MLP neurons of a small language model. Each row is named by its layer, matrix (down: output weights) and neuron, and shows model dimensions 0-127. Each number is 128 + 32 x the weight over its row's rms, rounded and kept within 0 to 255. Numbers have three digits each. A neuron's up and down rows have the sign that makes its largest values positive.
A block is one neuron, or neurons of one layer that tend to fire together. Before each block is what it responds to, as a language model described it from the Wikipedia text at the highest values.

Empty table cells, word fragments
L6.down18:098146079145067120084218152111159150152156150150141116176124099162123108166161164181145102130148104062162180098139175111127097150125132130174109158120085105138139186125098135130100185131162131160091126107104122181124136079182122154106142119107184136117166216084158112123119129165191148080101083125046134071153101118147189107208128143104127122134152125145160140071132145147097144163115
L6.down115:152128101065064161102076165083104170175133195165134095136076140158135137160125171162166131127148090128115156087164118149141136113170137119139086141178116130123119134138075176115134104119205109061110187133122139068104105176128103108161124114105141098129108096128154085149104193096117179069130119176150139085175213159119134112121074067110121156175144145195157132087165130168119136143095
L6.down559:109178079137143187109143151102135130173138128101176092169159137137124128133198107104073103129085155087154131119088169136133070128130121159129075160114209129144109100163184236163103153126167146096080151091184129140158105141138154163149153137131188124156118109126121141092097079094151057118136130134174133127125154150051138143142173168088095110150170070129128102104155169133101080092107
L6.down653:136138076117104167161164157071104147057081119163121156085103131104109095110144116156111147089066104146122124092111080186112122122098098164140149136185136108109120101113094084127100148128157103106113125172115149213133113145133103150143123110112121094112123123181104151114149127090123118165061127072107171130149088133128152175138109048106065130134125052121073036131120189155089050116187

Election table blank header
L9.down154:070147116146109095141167116140126145097175118072158138109140180125146097115143152145129109120145170163133144148103087194108085128088109188143140116113118163160115164129177061132098100132148089140105138110116163100109074083132228161089120170175162082192085146142156140158131118109084118126102111125116143178148136159115159209101106168179113105139117100140179089157115134172224156131135
L9.down241:164153140104208141133152159094176109155164094137137141155109125107135138088048155112135061097119134115137149152131105132093091118194166169089167122104120135107131116124145128165109071123159134191110128093107139126183151134124096092068105104141133098157088103159110143148126158116115151122127094121115122150116080203088071134150189169098133155168141172126206096092105119135168105138097
L9.down323:134080130115150126156170194112163142144128082171082100134123127116133126152104120129088142157161150176165093146149089157184140154126095142116042100140113144069120047163171108159154109090107141120095129078141161183166107117122130122069138141093146142136090178115172107100207121217102132116114129081096091176124092088108127134159120140157097070096113139165114169137086145094063136123142
L9.down352:093091081131138122132157158107106152139152085126153160111119078107133145115114146156173098082084169099168155075075124113094115170087100135121066124221132138131145152142120168160082158151088141160122120105117144099094155140167156129156143114183088138110108122140091143182133106132109095108094082072128091178123143117104098119160088134132046124087175092105084163136138116170129082122148
L9.down580:126140175131145110117145094145146175111144127145107102191151180116142090132069049124120178076108133147109149179129112071144106163139133134106207108103127135125077061104106067182105085102168177119124103118086115206089140143129093132069135112126162126084138173096109160133121129141165153144096135062118161180107154170088175125126133113178164112093121126069150114185085112080146160163083
L9.down627:157161186138113097121198116145121119107120110132126088132141129136129049117148169130097066178057163141121122152169139159077142156098139137131116112107122166162148110110094122113160056183164152198163162075166143127112084091148141112087101158129171152109148138098084166165113121096170093155109189134103205126078127140073150171121089153153158172099155159163164080101127187143100190089164
L9.down635:134133136092072158135101119108175149157121130164125145081133135186114175138135138137136229191148136144125154178118112192122083093144113110127112135147141133110125160155136149155061080142119153114150129163088090158147134054074095101110150128132124146147144152120147155179220165106142106148136143144128118099123188138162130149049122150112129104127059158149115122088103109094129101156103
L9.down657:125107134100103136152199189128130131145111111130075189130081200092066159133041116103115106158096163129106120150107137176145156112118150116164145123122162101072148206107141184156145137111107115096120116073145125119138115076126170122202091096125121140097138178143177109051159129141090156151150137158173107129128137132110181165186144147197113104172169129135155161134111138189132128146138

Apostrophes and closing quotes
L6.down106:166139146091156109116089139123197113185108121197100125112096088166109045134135124139148072084111109093138119145085158108149102114110111048109161170110188140137105135137110165086056158119159105105069135129165124121165156040093168104152162138145132131156100076153138122124132096104128164123140165169139107153113141149122114132136150101071149098076149165101145095159188067137027142136152
L6.down334:132148142166167186082133126114054171140155182128080162185113147124206044065104142139121069090116165079131145147205161099099119132134174128148148119140122167131087105059180136177088069119108146135170165138146117066121167127136130147199135115106134128190135120131121091115149163159090095118150134115191107080123080167125126159094175095057120106152136125113126126106121157164114129154102
L6.down418:090150139186106160114144067161102149098119146128106141123138100145194193155176139092114106120102130135163120088159091108129098122108110100172144168161122142111147164115122133102200144175080110168136148111090162097138158129068180131133135124143130139131105093099127134075136127191105123153080132154148117141161144079122036095081095102131135090119140105140110145110147148135148091162069
L6.down531:136208133151095086120140114089137139123125124158116122081119116162106116087091191166197131168147080145137127119124094115128107109097128135120092127186142140124182139064117212116094116086157126046148124151164120078087128160125114207218090141111109088138124091118178102146157134092163153120101155156070135143115064161075131107129218104135135156132139129120124106099184082105053150135090

Noun heads before complements
L6.down274:113118082076136162135112161177099156112107139148143128152084131149157161118117179048131176161167069116104109108184083119113138113171076091128180115068093119093108078102128147161111087106127111149141090199118115056172166086130096111184114113118202210082137110141104099128146181124163157092150153147099111056117154200098124130102150173096159136115103152128141152126161104157133092214123
L6.down295:126126179075104083118152149146137162115143118199154152092133107113133151109059106155083106146160144141138160068145120141169117132135088118182129113165110141124187078127114068101150117104136146087105218170192098099108164163084134125087167137120114098158124090130160115156119127143185153097131145162134119126148150134187084132126133085111187141135108182097098145125073121107116145106146
L6.down500:116106114166121185170139168102108084112056141069164141117146109139137173154081086128083098138164086198134134081149082171112137111200117156081130149082176144169129142115067099158183125131180133117186165167111147133099155124149152180162104160165166138090102176156165085137124174141135171153079121116126118117136144146131158111097131123124130169135185085119086126131186107174091088167192
L6.down513:152092102133111132108097122151144146099126190097098096134130068110188157165172073110131075105146124170121054112132131116116165137116157112174102099094107126142125146152174170094108104102191142100118150133178140148142098105187102118147101136085147058152166144099104119141105165133144197127116165153120143197162154152133124142142108095138098167143109142123183105164115146111150148139166

Numeric range dashes
L9.down197:152154118107157138107137075101133092173149173157111140084078123167127136151102139139124153093083060118137174144094158091185136116141135154127138140137129145123126126144124208140093160175120135166103162165129136089129112155096108110171131104077089068143236085127118172112123101098147183130139144146112144138148110129122154132122109115109182102143129179102188149137144145070120119123138
L9.down228:116194067151100146100121144092086146143093140095163105115142174140089085169120104134113094106144148096148143148131186156078079135108088077091120078114130088090125083181083125116112120122025118130169125180167124111134065161121140086128069078134158126160104137089112125178093142090161134141149084190140146149155150104119102086202189118136168112132153087156094095122155127069111147126117
L9.down316:132169102181123101113108137163198124147097058149095165150149123094086140106128205148101088090126156130094116158100093145057108170132140069133149149102093113143152112128100128174066119109133124095057077124156116157135138127156142135124050157123132114123151112102145132200142100134195142103106107152131141182163069119137126140112123183121163113161153165050092153060101127150100130076138
L9.down374:128190079175060126121080152149121151099129138109106135057099166117106154154089150133184119152189124109091108142151098110105112142127140137156084084132085134183185112099093225140109198140144146103096116167154177121120102127110086122139124094129159144165120122111135054148104142116150097093112147144114131160146211116162129085135142144143132163140079145110135118156140116128147066099138
L9.down446:120141173125150161133173142057082149100129102149149142179121075114122138164138139051154145132131152157107116146184077114101138115173126164130122155145148151148113152162140127075112135108154203081166167151144048153161160105150123095149133145179108134133119174128105137162089101210133156173120131146130124166112189134105153092160206164140130108161141105143163146117185127074150171103152
L9.down501:133106087106122106130201139054139189054110143124111107140147167099136075117076127079078186091095142065089131108124159109086160098101143137169122118090105174134065091162134111079157108146124108102101094151192144110138115139079115128063094101120089137139144139118123095107119130108110185063100151141074082127195101152119081047155145086147150125127098186099172101121215097100162144149153
L9.down605:098121085189108126101124154096156149117159174136079100131111099118187088114107112096167172193164128104156138086132114126119132143083111179157128151157104144157148138146161143100180169139093156156139173175197133087118133124113118127163177131124144136115115111107200119170134124107089133170133103196093158113136181124122151144071117150116082114151173096143166166198155105136096116086096
L9.down655:119090081068184109107130142094146062126167119141172110092157171110038121106115149129079095144141175138147175137143163131125158134166120086110099133156124033140184109142166181119086151088084069147117111137076065165141183095130089109098159169112163105088160121098119124142123097150162149125153114132092183157120152172091083084123053177083097118152077157099142087126139138220168134146130

Biography birth parenthesis
L9.down86:152068109158134151133109078146167123049187137162153134109205146065116125102082145116150082063119137129136192103131167078113084102069140102148125078128124082128118119142093097153151102136130171116143217111134109131117103097086127146063142119102107143136103170156142081136069131120108096130121106149116135147142173151151116154175098106095106112198154183125094185173135121109066110134107
L9.down123:106118192092131157173100144150153155104115125140128083127146096178145145071143090112150121066104131100187142140164130168104173158132139112127112129103104100102126139126191150127129081077144099075161151137172153167158109174129164137152123104092127103085151148096100144197173108210076176097056181152138162134144120101114130117083110087182108094139143110159136140079203125126130111132113
L9.down333:107130116147088129161112071146186107102057171145141145145171091103105175139138107110115142097131124061113149136140106106138062148088156127069134108129169109179130116130134201163161125125088107162140095085133139134103128114100094075145124144138179137086101090161102119122136137155107176138169153150121117072137090147089108142115151154126171071194109150179110120027129177172124101118105
L9.down412:127109125109151126137131082103130157194103142149119098091113165089133120145093151128153139142168100123130125125092091072164137093135174098084105118134138109160112121167136197150169133092179132150047058148118074127174125129126157126157137101109150115110164134189154127152159113105190166142092069132139135111103125121217127091138166160091164152164116167137163092114134112161101072169126
L9.down463:122108110148145135135124086102112201146111111132116131120135176104105099086105112131144073154166117059153128110164111126142102156165122108132126154156124076117079135081139195185139076145103167085072119149096140134217135158123169102047102146101137122147122115162147132133136088169143130121094080076168159111200141195096060108128118115149116128132074153134097129137165107142105151110093
L9.down570:146133103107041171129107121133121154127161150130119129170085137123117112095110136066142109111121131104134069126107163171155128118109085185139108161126175132087088135126115255132163114096155139131096133145130069158124122102209112148167105144136094105044175115173110153175120068136113063099119132096099061167164109131062128080166098145177090173197111092135056147142122125126098107188122
L9.down594:101161124140076116128128135163137157110108121156130104158159142112141087188088102085105088083120134110155150133158126166151189139070144150142100179148175194146075117143164154137188107087183071143109111143075141134057044186125139096112134136178150173085132144086116133075123108154131195103110167137093142158198102105095159141052124094212151147169094163109168081117172076096099137138109
L9.down648:165111130119099152159100103156114168148088136186039140149108100064093114155102159100093116124099099122116060112096147157108109073109168155107161137114127112137056132138167112082138096183121094101096100182126159117140171114150093088148140114153115129111137136134174157125119103137150110150125105115130097114146089173118144078117051147077111136034118132137164135224124088144125090121078

Word-completing suffix pieces
L6.down165:158125113166117162083138115167165124182121137098175134114099161196145091128122129109108124113082156106086109098145124107092189112089185139111134155149074124136167122067123093100077102150157157104185163122094092159110191063077126134097126144106140138167142144102086099126141066101137114150121196140073129096047123163193130159128087127137085156115092117141158125111169146164090137204103
L6.down176:108101090166134114099119143126122114192074141159142127054138177219129075146110142120091109133125130156126182142141140157084170155137157213083081147125207047160132132156170172162116086120101142088155138101113123097158155144112141124134165081155134090124137147121093130155109161111144117107112171206069110097080116141163141133100148127136084107134133102148102104127186153133186146177138
L6.down416:130142117115062157156082083105121145116058167163138136150083148149138152153174135175128165142118140151101162112153192149097073128104158105145076173138103090091090137128132191124091065103170126147108103092098098127105213068116094133108132177119131098143153122066151107067088119101118124119154107141139121086131124155143160198149066157134124116092109101136088113105151134123154135143079
L6.down687:149089148119096116129185121192156147158139060122102094077131124157108128131182124108145120116192112175104155152133103086061174086117104167147139082148088176139103117113115108138110139224177120151110123104075120108146113141139175134120156054146100066092104082143094122124088129146122081133109163089088079187070157120147054164120125150104205084085119142123129176122199177125138128135183

Pre-noun modifier endings
L9.down32:131100168152150164114155141137135076145107092064112103208108112149120180152084140142110086123119141132176063119145140129159127182139087126150092111108115129127115125133093181157083151148126148113108107119161127136154162193079116166100085086159146175119141123136132110112135103101078098121101147178118133147146067130118132089126165153090132108133121071137163116078109101044106104140116
L9.down37:116081094124111141107140109147132152198130169088121137151104174143146133116131115128107110103173168164107146141113123110122125140143062150170164176069104213090153128102122136074159163184123153106109097141122115141166123057121138103158067122111163128156147069086130095122108121161127126057136088101112083142130196147091088123155158160111138099116099085093121155112142095090181111131127
L9.down214:128148193146170064106101091106104119106112108155155082184101137145100131116145116159106101121183151075126111118085128101063107141138101111087109104125186124083107159157121046134149114192085123157148156152118174137105172131119116091111119127097107108199096109140126108191104140141130133102141100107115104184178167096131111079131144132181159116096142122165114131163140050124203126087153
L9.down237:112102094110105130087112156135072155108136104146148117182084104123188122127133123195154143163106139115135137140071180120218103130110149092130158152183125130120112134094156131086100145066069119172121044129184102120166129150126126131145111127149143081192151124132094144130128124095060157109160134126127074111155112122142151097119129153105124155087154171149103124112143138135179157098101
L9.down289:100132208113103174114134168139119143127106111183090107138132132148110152133177154129106170148153115080060094091122148106132113118081097119152121113187136074112184104148089139063123064154181080073101169141106180115139116152205156130090155147098123126105129097070125109103140176110095095126148096137109175086132172191054133064096076201120172141116152131122126079164114125167137139107106
L9.down465:160156186096125166120114125145127102098150128079114146115143022115141188136163160136154146083121072114182160091097128145132110148157115165143128103106104139122143095111098112134156122149152079169107208135151163156151226078179106124116166112117088118143134102146129145172144139153214125163120083083161158072092173156047133160122126202106173130113137094078126138117086111137093130122138
L9.down477:103089121120085134121096135130068160166147129123106131142079106105135122146131099106118146155199154128174088134107202131099124116130102127124166170154148130080126143144103088145126145125077139138123087085092202091097107169065133170138093175117130146106090087145132143130112114157099148161082164097175066149161095107116147103151096160119157191141162142148122093099115105144124132150133
L9.down554:113141102085109086136141107180131095097140188136139102039128067065135117091156135132166108162121132129139142047151128092133096070167145105141142109123126092105126121137078147133104082069121109097097125145154076064138121154131182112130085075159173157136160130138114119168121163123156153082086142170133098129155136164135150196082123146146121170216127167056122145138135112097112098132199

Modifier before head noun
L8.down7:100141109115139145146103129091164103069146145107158187123102121132134089107084129081102201150118130118180128122177128093121125134118121083159107178100120121140149124080135133119138150098142137159127141134113127131150129190125132144091144119032116225170088082119135104183122147110079097137091114159123116022108129133156144199139112070131103118130137132188087093147081102096082128125113
L8.down624:113172118119098091124104115092170133123160132094179120124106160121156119092067099065111089148097130092118143115148129100106149170041080108132116128092172119166114093068063083168104116133121094130111065117159108130088118102167167139112121125138173120130169112186151146110116093100165073131133161111139143176136172111174163119126077126114124117089121141124166163211135120123096174092149

Wikipedia section heading words
L8.down122:170096108140083096125132158063136098116193080122162091071111165100133157121206119107102103084156130141116078144096084125116105137112114148109093141147117129107142092152135098135192130141076067140097147140150102145151138164098071118142146148153109053122210086096081182136084107134149127084083094117089129099149115151116154137135110080099161123086110154137140086128121137115098099147064
L8.down364:124199108155112138117128066144112181186126135128105153138123115120095160186113126124112133136115161104102121138176143131182105058118170098163192140174121155109173137124111124154132110064074126151156112114135115130070158106129172200110142119127127157182104112091117082132144125121206131096153076108153114216114152112146111130074134122135159126167106141016140100147182139122153140132126

Infobox field labels
L9.down3:169146128125091129107138146177132129186160117095087072066171171128075084120105118128132152136142167106157101116096149153165090092099120028142141173132146080147178169122124184133141105092050170107097155114162177157110157158142125183079097180115129103129059114122118130158153074134217105095051125177165166123120094102152068120104118096069164138152166182157098162198182131094138135158147
L9.down196:173135112117172172100093174130178147108159086114126102128131118167107198092133173090158084106163123119125067134176162130059155144152110128091170136103172125130129159122114139150067146127138118118146122078135103168120149113151053133109161096114167169103103064119163113121127117135142153146159129154171113167127130108115180139164146124075158096137199102143106070095122132114100129140163
L9.down234:082117149161144123171153140105128239122110150160123153077191116158120171193132116158181140175088120128158097127131092097090170098174115123157177059127125069078115174162157164162128154172171106117156165121122090109083198072169123074147064141183101160153101149125186154146125073130073119127115148177067095129075105127156160064108096153152090098113140161102170173117131119115170178137064
L9.down287:163185167128171104156162120098041114107074109091123148111084193108137179093113099160143166131135168090148133120101053132145129129124135124108107145098142140153107161148162046082142083103122162132161169142155132116109143185112126115065077142112134098208151133108125140153098140126125102113131167049153070158107092121150137139125168185163114104149092106095222145098216131171080165116108
L9.down318:194116093137146108114207094070126109090149138114159136119125165105209091186188118153134099120110091151079116157123166081173113130158105100166167127148100168131101129101154106126115128176152117117178152122066100145165136115127074136130109115157112148126148142102147064069138131152059100118161111157161142155190190058096170081072143139124161111120180126148048091104126108156057160160076
L9.down426:154133127070055157096157123125139125136136129120105128164112144054106100139129119106080111144153174128108112183121189076117141157147140162148151137118097105128139083160147101172141105136088048150099104084150120125147146105095090145124124086075090106149161103070132145171147127155143125117082139101159108072125163097103176139176158139113157128172127152112126106167150144122152075148068
L9.down557:131115112125097078133216112125200111088090154125092130128134095117110174164154124082123097100060123160136133130102128152155160125135152106131109085078101154093142127098115185095144139145124135098144167099110115087158111140128084099149159146112127133118112150177169144135135104190116102176105173157108079134162157084124102145110145094138156169090112154086099116131148102093141185148087
L9.down692:125175177109142142099108156159150113182115118112159131145196118218177163116149176092111069139132112089128077140120108120200136164086108117160192113141096122098102144121092133103130093104102102144126136133139172146137083156149110150139100137151106144114130110128099094097076107088126165137124175068140126108123130089103097152128100134156107134106101155153108100116148170106172154118138

Section and field labels
L8.down280:063110197099155135112113131148141137198150165052137105174163144106136136135125135196115155084106122208112078083092146119100145114117148093116169066115145149156150134145130139121137114093133188144184099108156111100131148072129144131072109148110142151090149149151159118110070119158196173111138112120101122068090140128152153116076130101090141163156109130096104127143142127153157076156153
L8.down673:152124069092111119165211123124121108054100095109138101129095126116106154080163134147126118124120145139121097088089141074165170101129123138138197109115176135130127099144095097110134132138163059111127160067120118122092110076189129147079087138087104136081093133141111046104136087097100099129143174141110094133165143052135112122090097151142192097166171119125110105132127081143086113173109

Degree and section-heading nouns
L9.down29:141126130082108167151186120131120155131097169139138154073130130078126103109113100088121160152127099178152115092124161122100143087108169061133084125113119144113098157128119089175092130151107139092150092125137153144106124088148181113109159101205105123115138153101116170174111128142069152123209105201100074074154124097157177133105098133188146116139123096148159164102128100075156100201073
L9.down51:102105177190112103111096132143131110119150100106075118109111209084149155113141123088130141064164126108067150117152155130123131148088118137140151182158174136105120095136123016084141108170163128177127144157091117130135168188167149166131123064061135105133136092116073139160140125116131135126080161126112050111089105134140106099085169107108209099116134102129141102122124073094162102119152
L9.down79:149150134141143107070127117107126093122141092087139116099191150135145155159127122116110101111114164145077153136124127159145152111145131139157132073116091133080112133157106055084138104178149105122138180182170092121118112124101135120000121121121163107112190114120131147166140148042159161123117119088145134152080148072114150108118142088100195123096154122124129166109068104133115150126179
L9.down247:121121141125118102094090093139098156110158128160160128135160113109180186118158171160176108128117148176117135100145093095116111138101079117111211124136129139132106192124080139167125167118125140131131119123082136143117151124078145136197125091173104129109133102197098151147118176113146083099152152101072097155106146140179118136176127124140133165112112093110068129098126128172157145122123
L9.down416:066115132126160181039149110109087166154098107104125145146096181137157159153101082162102138130090143126132105160116129111131125091161138104103130127138154116126099091116116160179165149095062112175095134200133155137148185116082083173169161051076124148105105132049083141159163130130123121130180146129117090166121126135186088109146064097154162154149108107111124093107087128110076097156183
L9.down471:110063138152072130152117194140134157140114179132126156099125102121140167130177175136160059126087169106139173124154124153146142132085104125148124122080141175159126103131096166127160101159123114167100151166177122128161155102118092110225173201118113149126129084142107139131171106143160180150143118098127126106112129149153145169101135137125132143100132143101212194135120096123150111078089
L9.down673:139112123128120124173159082085075156123112118137110101118110142156139115141152155083113119138098068139179112131164112151106133108110110164143168150171207093151118108124104018135132114127078117192150148135107100100133155146124143164083122133103135092143092193140162104110126131106088130130091112104070164155129197144173072083144157074144125125102111167137107115076115136099155117122171
L9.down687:166168117114114122114153118111142085190190169122092158126135108107147170143157151126147161166128134105111148128168108092130076127183148123091176136196154074126200114121120063146122073132120113156128134112098076130095126174159147110125036120138160136153164080117097068152184142148144124194100113116131166134140138174171170164126173120147112161100100119144123159105195082163083084129099

Empty table header cells
L8.down39:121134120068120076110132096138095186080114140151086188115117101106115125125157156115153077112143171156190114105147133178135162149130131145147178128175097120134118155110094062155168141150143151183148153118101150118096123127156091168073135185080106157119113126137151046111114118064160137088053141135110121147058102112141172101140091160137080126112099117117081118129066174109117128150106
L8.down521:117126122138117133097230166181107063112190198126157071083130149086171201140145136158044150130068118119154153162081144094090138137178136115143136104143084142120164119094051145131121137093110093114104122129111135089076063130110105173124132099106065137141125091172067091183155117146131093108116069110106212142134089100105100102091078120149087107139087061179130127116163162115133125135112

Sports-bio "played" verb
L6.down95:143097143176073098133155102142188077073138101143125157102105089129112182133174086112164118183137099150159160113143128087103166120106136078178122125090143142112163116130171102100133100102086157117193120099157111073157100141144157098166166178167171104193160075120093126133096137085125170202169081147202082164072116141172197081145157146117158163114129200128180114126038190105175160128128
L6.down134:161122078088145105167108135105103118104182098115138078134107122141160083157106147087104085114185106108148156092097111077131082160113095082128203163121107116106200152149115137108136110189132088101107149165141170069211183145095117167094128174103080138147116138087172151077144121118101171148121113145135131116087178119070063130202127099113140103086150131136112118145119141131137158100137
L6.down457:070140083222118081129123130128127120169114119130068149161149195141107159095182114085090104138067150195119160157169077107124108148168095083124187100137144190118138115097104100093123108157137064118140120164148132106128138106053100126105153091100145118159134157063131135102199076158144145097139122147143113111113094110160147156174096111110134159127102117151123141126138144155108112178141
L6.down495:113159150145160145166085144110066118126054100126125122117112124166124164134105179146150098129148151161154064136116095115115182074134108205168130107141129168137109135151111101101079118096158151097175126121103103101140081117100199116190162147118105162142118153149096126088138126145079079115137130103200120108173135153092164114130114151133106135146132152127102119120090154131125140106155

Indefinite article tokens
L6.down324:109161206129140133092070156145084083150132123127141140130059089121124171160134107109104117143102134166144136088111120088123113114147122070069071101108100134116140148137164111135104146149147121171147130174135143119152130187098169098130162125114058132142100040191054158157115101129160147064091155113163140113131169166120133151089137121124169131191119086165113174153098106129119162109133
L6.down389:126129197061143096110110096090087128180162117089111089134138148149120120086111070150121124116110116107149107124157144168122123041144117145108156101179168111145180088159168151120085078172081118120173126128128130162179106126166123129097140148144120154114083134162117163152174093075114103152118098096127168173155125132097142175121145143114117086112113130104112087101157177058142175099174
L6.down399:160166184154171122191167124136130101101137100057095152133087109132130138136129081118110132131157125138101124110155124126146115085112171077118128129117179067098143121135136126137062129149099151108115082136142131105106137220174149108150136133130137120103188080132114112109117190125110168152151192129127150171159113103156102196141095144107141172069154107084091070111039104173131139097187
L6.down486:083173122159114133138158097133147117062169106137134086115171123118088137125140053123095095160116163129084108087148110129142189163087135168083132102093122170081179110104152107124163141194099113099126108182141131224157110078168159190085108175157111098154141100132119191152135116122145106124130079121173162109061154134111109107157112112140188107087095138173115078170128140139149124214161

First-name endings
L8.down5:135152143105153118088179159102068121118166123140097123140125171084123152162105107065150142167169147140100119118143158124155118163143149087176132154137142118165146131183086084071090115150148130128145159091138099141163158137138138119196092104099157173125110156153098189091117102083126164116153093135117139069136148133119093172115123205137148105038162093098174209143096031131108126076145
L8.down647:088143213153069087110153125127132073094173177148143134126047183177144151190092141120081103122149173121141160105072178122177151100149172097117146118126084113135124126116145067143204151135141142134104104134172124132119138144113131102236164095084125097174131152155142104129140130085156152128090053190140100147171172079123120117079108131111080112088187185084139125132166178127157170128099